config.yaml
hidden_act: "swiglu"
norm_place: "pre"
doc_mask: true
MLP neurons of a small language model. Each row is named by its layer, matrix (down: output weights) and neuron, and shows model dimensions 149-276. Each number is 128 + 32 x the weight over its row's rms, rounded and kept within 0 to 255. A neuron's up and down rows have the sign that makes its largest values positive.
After each neuron's rows is what it responds to, as a language model described it from the Wikipedia text at the highest values.

L9.down80 [ 86  64 101 103  86 182 139 125 126 105 123 114 137 105  84 147 175 137 135 102 203 165 137  94 142 124  99 173 137 162 114 172 156  86 105 166  70 129  98 144 186  47 176 122 144 123 139 131 160 124 162 128 102  97 141 110 124 128 156  96  80 149 157 112 140 100 150 176 117 134 107 174 166 105 175 113 147 175 114 111 147  81 124 118 165  58 129 138 127  78  99 140  78 175  70 155  74 164 134 105 189 115  50 169 112  98 189 146 121  99 119 154 104  92 142 175 125 109 176 151 170 179 121 119 181  70 125 127]
Appositive starts, word pieces. Mainly a right after a comma opening an appositive or modifier (Air Liquide, a; along; averaging); also second pieces of capitalized line-start words (A-xi-s, W-a-lwyn).

L11.down32 [141 135 117 134 185 140 164 140 140  83 127 106 135 161 101 128 136  92 160 102 164 145 134  96 120 106  98 122 165 119 154  88 161 129 140 160 164 121 130 137 185 172 125 181 147  81 145 134 115 164 176 148 163 153 118  81 121 117 135 109  45 184 181  96 219 120 125 100 133 101  93 157  77  94 134 140 115 105 142 136 120  99 156 178 169 123 121 148 122 101 174  76 138 161 132 162 122 111  67 130  88 128 139 145 104 103 136 155 169 115 115 178  89 113 117 143 151  67 134 141 117  84 192 146  91 128 114 102]
Title-start position. Tokens right before the title of a work begins: list dashes, opening quotes, table pipes, commas and words like album, collection, show in bibliographies and discographies.

L8.down455 [153 114 117 148 119 161 147 112  69  74 167 153 113 143 118  91 100  61 122 152 145 106 146 170 153 195 151 206 116 118 159 110  84 105 148 159 139 113 121 133 138 152 108 115  93 160  79 165 111  67 116 149 112  71  79 100 189 173 115 167  80  99 163 140 154 116 116 121 127 166 118 129  96 172 172 124 152 139  98 168 111  99 143 110  76 117  99 176 115 110 122 137 146 155 125 152 152 102 150  50 136  63 154 140 139  62 164 101 123  93 161 141 139 111 129 171 182 101  92 148 112  97 165  93 149 125 119 128]
Time-span phrase builders. Function words inside phrases that will name a span of time, such as spent most of his, during his, later in the, for over ten.

L9.down529 [ 99 148 140 147 105 183 164 162  99 123  60 108 199 154 123 133 161 128 150 163  88 109 134 114 192 157 123 169 160 115 124  74 116 113  80 114 128 117 166 156  74 100  70 144  95  90 151 159 104 151 178 141 117 148 107 178 130 179 123 121 118 186 123  99 121 104 110 176 129 124  73 133 145 119 189 137 139 150 153  96 167 102  83 162 129  92 141 173 153 104 122 127  97  99  87  97  78 113  90 191 113 152  97 109 134 114 178 130  39 114  87 121 169  88  93  93 121 124 109  91 133 152 101 131  49  78 114 115]
Office and institution heads. Head nouns of official titles and institution names, like Department, Minister, Secretary, Chief, manager, often just before "of"; sometimes name fragments.

L8.down241 [133 137 159 130  99 181 123 160  53 132 155 115 183  70 112 121 107 132  88 158 117 171 135 123 160 143 128 130 132 131  77  51 125 154 169 151  73 153 115 125 174 197 141 155 123 173 137 127 147 114 113  99 193 107  90 135  83 156  68 191  69  89 138 113 127 118  73 170 138 180 111 141 107 116 137  97 126 189 172 137  64 150 135 119 125 153 122 157 140 175  97 126 111 195 157 153  92 182  69 112 157  80 106 146 160 146  92 129 138 140 110 100 124 105 165  90 131 115 146 121 167 141  84 173  88 152 136 136]
Block-start line breaks. Blank-line newlines before a new block after a colon, heading or paragraph, such as a table, list or formula; also " a" after prepositions (at a, by a).

L9.down288 [135 126 112 135 113 120 130 126 133 150 165 145 119 174 111  98 155 140 169 140 108  89 103 159 157 120 110 153  66 167 157  99 144 106  74 139 138 112 133 126 132 145  98 175  74 142 144 206 107  93 103  89 102  80 121 175 102  93 164 164 133 168  78  95  81 144 138 206 140 111 143 103  84 106 164 171 150  69 190 166 104  96  99 117  91 101 136  94 117  87 133  52 133  78 178 148 136 103 160 126  51 114 110 160 147  76 152 128 138 143 127 113 117  94  75  99 163 136 148  95 102  94 130 152  72 153  95 120]
Ordinal first/second modifiers. Mainly "first" or "second" before a noun or hyphen (first-team place, first husband, first round, second-generation), plus scattered possessive 's, "(", "with", and table names.

L9.down443 [119 113 115 133 123 159 125 136  94 141  85 133 123  89 126 102 111 139 135 173 164 165  56 115 104  77 155  91 150 126  69  98 114  53 158 124 161 140  89 145 177 165 118 113  71 136 165 115 113 152 143 105 170  61 151 104 141 156 158 135 117 151 106  88 110 184 143 153 129 145 127 148  86 117 119 154 156 134 110 142 118 138 144 159 142 178 150 135 135 152  75 131  86 204 122 149  74  62 179 140 106 134 127 109 177 131 108 131 136  83 105 130 142 165 151  86 127 148 126 181 121 185 113  96 160 121 134 126]
Section-start line breaks. Line breaks right after a wiki section heading (==Poland==, ===D===, ==Honours==) before a list or table, plus hyphens in compounds like 5-year, 4-yard.

L11.down253 [124  87 125 141 159  56 113 146  97 138 116 127  78 166  80  99 108 165 107 181 128 125 150 199 132  84 117 112 150 155 117  40 115 105 135 159 128 139  79 210 154 119  77 124 135 157 159 202 121 141  93 152 127 115  66 157 107 164 141 140 164 150 131 129 109  89 148  89  69 198  94  96 167 138 190  95 153 113 145  63 104  96 143  86 116 161 164 165 154  93 157  54 102 122 184 116  61  96 142 165 112 109 187 173 124 112  98 123 116 105 123 118 144 101 126 158 139 115 134 113  80  86 134 123 148  90 106 135]
Appositive noun-phrase openers. Determiners such as a, an, this, and sometimes adjectives like new or important, opening a descriptive noun phrase, mostly an appositive after a comma (", a rivalry", ", an organization", "are an alternative").

L9.down284 [ 80 124  91  76 135 102 105 130 202 110 183  99  88 129 136  89 139 127 107 114 127 109 161 164  97 103 156  44 124 124  76 163 108 109 213 101 112  98 124 135  91 110 182 103 150 117  85 143 137 203 138 139 125 129 148  81 149  92 139 104  74 190 134 136 108  82 114  78 133  72 131 128 106  98 129  99  92 129 128 152 146 190 107  94 145 159 110 139 163 131 154 125  86 138 131 122 128 136  94 134 142 153 135 136 116  80 130 141  76  65 166 170 145 170  84 125 186  70 128 136 159 105 129 116  93 144 151 153]
Predicate start after subject. Fires on the first word after a sentence's subject, such as is, currently or depicts, often opening a section, plus blank lines before tables or captions.

L11.down324 [127  98 163 177 123 188 152 106 123 138 115  85  86 137 111  90 128  86  54 134 136  89 108 141  98 144 131  85 163 135 125 121  87  97 123 150 153 117 175 164 156 116  71 153 115 116  92 155 113 149 164 127 148 105 116 128 145 147 106 161  70  68  87 121  95  21 154 168  73 187  71 137 143 130 132 138  78 144 183  77 122 142 164  99 146  98 140 155 122 148 115  62  90 151 172 195  88 123  78 187 109 128 150 100 154 148 132 119 152  89 143 117 136 113  57  99 120 159 151 166 148 112 123 150  82  37 156 118]
Small cardinal numbers. Number words and digits used as counts before a noun or unit, like two atoms, four years, five hours, plus digits in table cells.

L8.down415 [107  61 121 122 131 151 151 120 126 114 154  82  78 126 109 175 133 167 100 154 141  89 107 121 111 127 141 165 144 130 150 166 108 175 166 111 127 152 133 116  96  91 149 127 108 151 111 190 100 142 214 152 162 150  85 149 164 123  87 111  97 146 129 175  83 143 165 123  96 163 165 168 125  99 106 165  65 138 152  88 133 130 159 145 167  90 136 139 107  86 122 141 130 152 142 135 115 108 138 161 160 103 179 176 117  87  93 108 121  78 138 139 141 180 117 124 143 124 180 177 103 116  84  95 108 179  83 130]
Continuation and hedge adverbs. Adverbs and verb bits that extend or qualify a clause after its subject or a comma, such as still, also, potentially, continue to, and list commas.

L8.down548 [137 160  96 123  83 108  71 179 126 164 103 122 132  75  97  75 141 131 126  60 109  78 200 147 122 140 124 127  71 117 144  91 175 132 155  97 165 115 154 141  79 143 148 169  82 135 110 177 123 122 122 178 152 163 182 144 179 222  76 140 153 127 118 165 104 128 132 113 166 170 158 161 167 156  88 123  90 145 157 134 138 135 191 115 151 148 140 133 106 113 154 152 115 167  73  96  90  75  89 103 133 104  94  99 107 181 117  85 107  90  87 118 110 145 107  72 106 145 133 169 124 170  95 134 171 136 120 113]
Election table Votes header. The Votes column header following "Candidate |" in Wikipedia election-result tables; weaker on the second item of paired or parallel phrases, e.g. "L:" after "W:", "Non-album".

L9.down457 [124 113 141 172 142 161 116 158 114 151 114 179 127 175 117 172  86  81 139 138 161 125 135 132 146 169 165 112 162 149  97 170 185 132 128 138 169 155  86  66 126 149  82  96 130 171 170 125 103 108 159 143  88  84 153 152 134 153 131 107 134  68  83 125 152  89 113 172 107 148 135 136  46  62 163 191 171 141 112 176 148 170 164  67 108  94 173 121 172 128 102 136 147 104 127 153 138 105  93 113 133  84  93 133 132 120 176  99 119 112 130 120  56 124 127 132 169 114 135 167 175 104 151 147  58 135 104 164]
Quantity after approximators. Number words or "a" right after approximate-amount phrases like over, more than, about, within: "over a century", "over ten years", "about a dozen"; also table pipes and "the".

L11.down383 [105 139 166 153  96 113 106  95 182 114 130  80  90 100 122 157 142 104 148  81 167  70 107 164 104 115 168 118  99 140 140 157 149 136  87 108 128 161 127 143 163 132 137 142  98 166 193 105 130 151 115 102 145 133 119 187  39 131 169 120  77 131 106  44  78 154 134 123 138 146 110 103 137 131  89 130 147 134 122  99 116 124 157  77 135 123 111 113 130 150 105 126  93 186 142 109 103  75 137 152 121 100  77 158 183 166  63 151 124 175  79 121 135 101 120 121 106 140 115 145 155 121 106 159 125 106 187 109]
Means/agent preposition "by". Mostly "by" (sometimes "to") after a verb or clause, introducing a means or agent: did X by doing, founded by, tries to.

L9.down200 [157 152 124 149  87 155 191 165  99 126 108  94 170 130 107 122  92 149 124 109 152 101 126  89 124  96 119 105 116  99 150 132 136 109 134 146 149  88 116 133 134 107 139  57 114 137 129 117 110 116 163 125 121 112 112 178 155 151  97 108 101  92 117 149 138 160 109 170 125 147  89 153  80  95  89 138 122 139 106 105  89 113 119 150  91  72 142 119 110 159 114 143 189 143 138 119 170 141  89  61 154  81 107 148  90 129 154 105  81 142 127 137 100 148 116 125  95 184 174 220 104 158 114 153  69 131 155  94]
Blank line before sections. The second newline of a blank line in Wikipedia text, marking a break before a heading or new paragraph. It is strongest after tables or lists, just before headings like ==Charts== or ===Group D===.

L9.down379 [ 93  79 116 130 180 130 111 132 138 148 105 145 180  81 115 145 130 121 132  73 108  44 100 102 157  77  84  99 188 172 152 137 132 190 197 133 119 213 106 186 140 135 155 132 108 159 104 167 157 167 122 118 160 118  57 132 118 105 115 130 132 115 147 189 167 121 124 136  99 119 135  60 137 148  99  87 106 103 101 138 117  95 157 133 168  80 115 154 115 110 124  88 114 127 147 110 119 156  83  98 173 130  76  69  63 200 150  74 125 134 132 154 125  99 127 107 104 131 146  94  82 129  70 137 114 170 151 142]
Punctuation after noun phrases. Commas and opening parentheses right after a sentence's noun phrase, often a relative or role (wife, father, opponent), introducing an appositive, aside or further clause.

L11.down489 [136 166 176 126 188 153 138 123 119 111 153 117 105 135 188 105 143 151 145 131 154 210 163 101  78  76 146 133 152 110 107 123 148 114 169 169 212 181 177 166 136  72 193  78 150 102  86 142 139 162 179 175 115 115 115 152 114 162 141 141 163 157 156 138 142  79 128 135 151 139 142 173 146 101 148 119  99 112 142 124 129 144 132 140 112 138  93 130 118 168  63 140 141 142 175 110 141 105 103 174 148 183 125 145 153 135 101 121 109 120  79 134 115 151  67 107 128  77  89 104 174 175 148  85 147  56 106 158]
Post-heading line break. The line break right after a closing == or === section heading in Wikipedia articles (after ==History==, ==Plot==, ===2020 season===), plus a few stray tokens such as an opening parenthesis after a song title.

L8.down518 [ 90 136 136 127 138  87 168 131 155  94  98 151 119  79 164 178 116  88 163 196 143 155  97 129 144  75 122 178  92 151 185 125 133 158  57 139  72 133 104 162 136 104 106  91 176  77 126 151 111 122 145 146 142 151  76 133  98 101 123 135 150 124 159 141 111 126 176 127 127 110  94  87 136 140  87 161 108 148 201 110  83  27 145 115 125 144 119 158 153 125 148  91  58 200  79 149 145 150 132 120  78 113 118 173 108 123 152  34 115 126  76  81 117 145  76 137 179 177 174 135 106 135 141 112 119  69 134 119]
Participation prepositions, section breaks. Prepositions after participation or membership words (took part in, one of, involved in, associated with), plus blank lines before Wikipedia section headings.

L8.down210 [199 141 105 113 137 140 102 188 139 123 138 110 138 139  82 103 154 143 123 178  94 101 110 144 153 156 138 102 112 123 142 165 127 143 148 137  91 158 172 185 112  75 139 141 142 111 102 101 105 106 100 119 150 149 146 137 105 113  86  83  71 138 128 210  93 135 120 116 127 105 182  87  74 149 149 163 114 107 105 120 102 129 207 126 145 157 131 129  89  55 159 134  42 198 138 159 124  81 152 136 144 154 164 149  78 129 135 153 112 139 143 141 128 175  93 103 176  88 142 134 140 149 127 128 158 170 204 114]
Superlative and ranking adjectives. Adjectives or their last word-piece in ranking or praise phrases, e.g. "one of the best", "greatest", "livelies-t", "first"; sometimes 0s in sports tables.

L9.down208 [100 102  88 132 101  49 122 152 113 160 146  94  86 160 130 103 152 117 131 129  58  62 158  97 161  95 125 142  99 146 127 173 109 128 216  93  83 134 182 118 180 143 176 124 140  86 129 170 208 154 144 157 156 104 176 167 159 122 119 180 135 133 155 147 141 116 112 148 159 177 115 153  98 197 108 164  66 153 139  71 122 166 139  58 121  60 149  63  97 117  94 149 138 136 112 196 175 170 119 118 121 100 172 123 228 131 137 133 162  53  93  78 165 125  93 168  90  96 100  75 189 121 144 132 119 125 118  74]
Table column header tokens. Mainly the "Votes" header cell in Wikipedia election-result tables (Party | Candidate | Votes | %), plus scattered second words of noun phrases like Labour hold, Union fighters, industrial tools.

L8.down259 [ 93 163 125 175  58 148 151 169 128 133 133 161 152 120 104 128 123 134 112 189  98 142 169 149  52 155 140 116 140 169 130 136 136 145 122 120 178  98 113 172 157 159 120 121 123  75 102 152  93 175 156 105 142 143 145 122 130 118 124 146  83 108  99 145 180 153 116 181 146 160 124 158 165 122 114 123 144  68  46 160 130  77 101  85 122 114 106 151  98 151 157 164 174 149 110  78 105  84 151 103  93  99 108 152 129 222 112 135 153 105 120 124 154 145 157 199 107 130 117 154 126 123 135 161 122  88 148  93]
Post-nominal clause openers. Words right after a noun that begin a modifying clause or phrase, mostly relative that/which/who or infinitival to, e.g. legislation that, fragments which, nightsticks to.

L9.down524 [110  92  85 191 166  92 148 147 148  91 150 169 147 120 143 133 122 159 110 150 124 159  99 166  95 134 119 135  92 106 168 138 116 109  54  75 149 116  64 185 154 125 165 128 136 130  84 131  98  62 177  80  81 160 105  77 114 134 150  71 181 145 121  89 104 167 113 110 146 127 114 153 170 121 106 121  79 105 112 129 120  90 127 129 162 133 176 120 139  88 149  97 123 110 126 124 155 126 153 148 146 127 152 134 137 123 162 139 111 126 105 139 196 143  93  96 101 130 107 183 160 135 125 136 130 109 155 135]
Preposition before a recipient or agent. Prepositions or articles right after a completed verb phrase that lead into the person or group receiving or doing the action, e.g. presenting it to, opened by, a wedding for.

L8.down317 [133 154 162  96 134 146 235 112 194 101 132 174 124 155 149 133  89  73 126 148  98  96  99 155 129 131 123 150 148 124 201 103 121 147 157  68 117 188 106 116 147 154 122 121 167 119  92  73  90 149  83 143 132  99 126 110  97 100 151 118 131  84  85 136 109 119 202 162 130  93  90 181 120 105 102 137 121 160 154 145 144 111 150 143  92 196 148 100 181 121 165  98 159 108 135 100 138  91 117 186 179 109  80 155 112 112 159 113 123  76 175 120 143 102 144 108 160  97 110 199 173 138 177  84 176 121  99 133]
Link to second person. Function words and verbs that link one person to another person who comes next, in biographies and plot summaries, such as feelings for, married to, met, faced, and between two names.

L11.down543 [143 106 155 104 151 155 217 116  86 166 122 193  84 109 167 113 105  52 114 164  72 145 170 116 100 127 143 149 152 136 106 119  84 117 137  61 184 138 105  94 117 113 164 125  56  75  95  98 112 109  96 133 127 186 109 171 125 161  95 152 118 169  90  79 142 121 133 163  86  84 104 127  79 165 136 115  87 105 141 174 103  78 122  80  92 119 116 126 125 150  82  94 129 131 139  77 122 171 128 106 132 119 220 153 106 105 156 112 135 148 178 123 148  99 147 118 101 114 141 138 109 143 139 118  93 162 158 114]
Sentence and heading ends. Sentence-final periods in Wikipedia prose, often after proper names, as in "Crailsheim, Germany." It also fires on line breaks right after == Section == headings.

L9.down103 [115 116 164 134  63  92 170 121 138 114 177 188 118 110  71  59 113 111 125 132  88 152 116 141 155 126 125 104 173 104  56 110 107 107 102  99  97 141 165 130 100  97 126 151 177 183 133 154  63 128 184 122 136  98  81 131 129 126 145 142 142 117  96  77 105 130  61  89  91 161 131 111 115 101 168 142 181 165  56  94 117 128 162 186 175 118 135 146  99 166 108 131 132 104 128 164 133 117 120 152 137 110 177 180  71  99 148  90  48 127 117 155 120  88 109 162 141 125 130  97 141 146 104 107 186  59 115  82]
Clause-continuing connectives. Connectives and relative pronouns that continue a sentence after a completed noun phrase or clause, such as which, and, that, mostly in historical or event narration.

L9.down109 [155 108  70 100 108 129 142 167 137 136 167 103 159 111 152  90 167 109 149 157 115 109 187 159 143  87 101 171 201 151  74 117 157 144 139 149 109 184 101 153 102 106 129 123 105 137 171 141 172 149 149 205 117 121 117  71  72  56 146 138 161 116  87 135 160 125 132 147 125 100 144 142 108 150 122 174 158 108 118  94 142  97 131 120 136 123 147 159  98 125 119 132 129  83  10 105  85  92 117 129 165  98 133 123 194 109 174 101 162 155 125 135  88 112 118 120 188 154 112 134 163 201  96  97 140 123 114 118]
Predicate-opening verbs and adverbs. Words that open a predicate right after its subject, mostly auxiliaries and temporal adverbs such as was, is, be, also, now, formerly, still, currently.

L11.down331 [127 106 123 140 157  97  94 163 107  72 104  93 182 118 152 129 132 180 129  91 150 174 126 124 162 186 118 131 119 124 154 129 129  87  96 131 125 137 146 202  91  93 127 122 124 138 112 162 145 166 184 125 157 140  91 143 121 178 150 134 158 128 142 142 134 119 210 137 145 154 112 137 154 131 166 105 144  67  69 106 143 134 116 118 123 151 143 110 112 131 113 122 111 134  99 132 117 129 106 131 119 128 166 143 116 141  81  93  80 135 173 160 117 206 121 165 137 173  63 182 129 127 134 158  69 194 144 141]
Ordinal and ranking words. Ordinal words and suffixes giving rank or position, as in came second, ranked third, 16th, first round; also weaker position words like next, last, front.

L11.down361 [ 94 125 140 162 160 157 152 153 107 154 117  77 153  88 138  90 154 119 115 110 213 111  86 140  58 142  91 176 128 106 108 144 144 165 124  84 116  89 119 159  91 152 183 110 203 142 164 145 133 165 132 167  87 112 133 163  79 123 132 183 171 107 143 140 133 215 128  98 143  87 161 162 161 155 120 103 139 163 155 121  77 147 113 134 154  76  69 138 116 198 165 138 138  81 203 113 162 140 136 176 105 133 122 157 162 102 158 144 116 158 100 135 146 145 155 129 107 108 149 124 143 141 140  97  98 139 142 157]
Comma after sentence subject. Commas (sometimes opening parentheses) right after a sentence's subject noun phrase, just before an appositive, interjected aside, or list, as in "This cooling, in turn," "Opioids, such as," "Yantan District (".

L8.down565 [146 126 210 132 139 124 149 229 118 155 199 145  94 106 155 202 141 112 163 119 148 120 103 125 115  97 161 168 100 109  45 110  84 153 159 187 135 138 137 111 132 187 183 102 142 122 154  77 174 126 105 135 130  98 113  92 140 115 124  89 103 148 150 199  96  90  90 137 126 108  69 108 120 130  65 123 158 117 109 123 122  89  81 117 133 119 124 112 125 128 168 145 134 140 134 137  77 125 117 105 125  63  82 113  96 151 160  59  62 159 179 132  90 120  95 107 167 119 122 129 127 187  53 139  98 151 130 112]
Structural break or parenthetical opener. Fires on a blank-line newline before lists, formulas or == section headings (often after "as follows:"), and on mid-sentence opening brackets or quotes, e.g. "TVNZ (", "Lieutenant (", "bank "".

L11.down228 [138 157 129  85  84 165 174 100 176  97 135 170 144 163 116  84 118 109 127 102  45 124 128 127 198  99 136 104 113 164 144 132 126 138  94 140 121 152  71 141  90 120 119 212 107 161  88 159  70 110 129  83 108 197 180 141 148  86 141  90  91 130 114 168 156 108 122 124 161 168 129 210  68 135 148  64 154 132 160 142 136 139 181 167 122  64 155  73 179 181 181 115 138 141 111 130 149 144 125 122 102 169 108 118 119 158 110 130  83 151 173 154 125 103 173 153  87  99 158  94 124 105 137 112 151 132 166 164]
Biography section starts. Line breaks right after biography headings like ==Career== or ==Early life==, plus middle parts of personal names (Moholy-Nagy, Benjamin N. Cardozo).

L11.down138 [138 157 169 123 142 169 154  94 108 146 112 108 106 127  69 156 117 172 149 118 115 174 136 150 132 144 133 178 123 187 132 172 108 172  99 186  67  93 171 109  95 121 139 111 247  81 141  86 179  81  92 193 164 112 143 107  92  94  85 133  97 171  88 148 181 141  78  95 118 216 120 156 144 193 139 135 128  96  66 146  69 151 171 165 175  69 179  80 178  59 140 118 145 139 136  83 134 133 193 120 156 102 164  89 128 128 116 114 142  97  77 159 211 167  94  82  68 134 144  94 111 151 125 139 123 110 165 113]
Institution head nouns. Head nouns of institution or organization names, often before "of", like House (of Representatives), school, Court, Senate, Board; also surname-ending word pieces.

L8.down573 [177 167 156 113  58 189 129 117 119 193 140 137 153 120 178 104  98 165 144 153 128  98 109 120 154 191 174 123 153 105  86 133 122 164 118 108 160  87 177 144 133 144 118 135  88 145 123 167  63 112 142 102  95 106 172 177  64 148 111 165 153 142 163 121 109  95 147  83 138 101 137 150 152 101 174 116 117  93  86 128 132 142 189 136 125  74 102 120 118  61 127  95 222 143 112 167 138 132 191 137  64 133 148 126 106 118 135 136 116 153 125 164 146 139 104 108 125 113 103 127 103 120 108 128 135 119 176 140]
Section heading ends. Line breaks right after Wikipedia section headings like == Career ==, ===2000 census===, and sometimes the final column separator closing a table header row.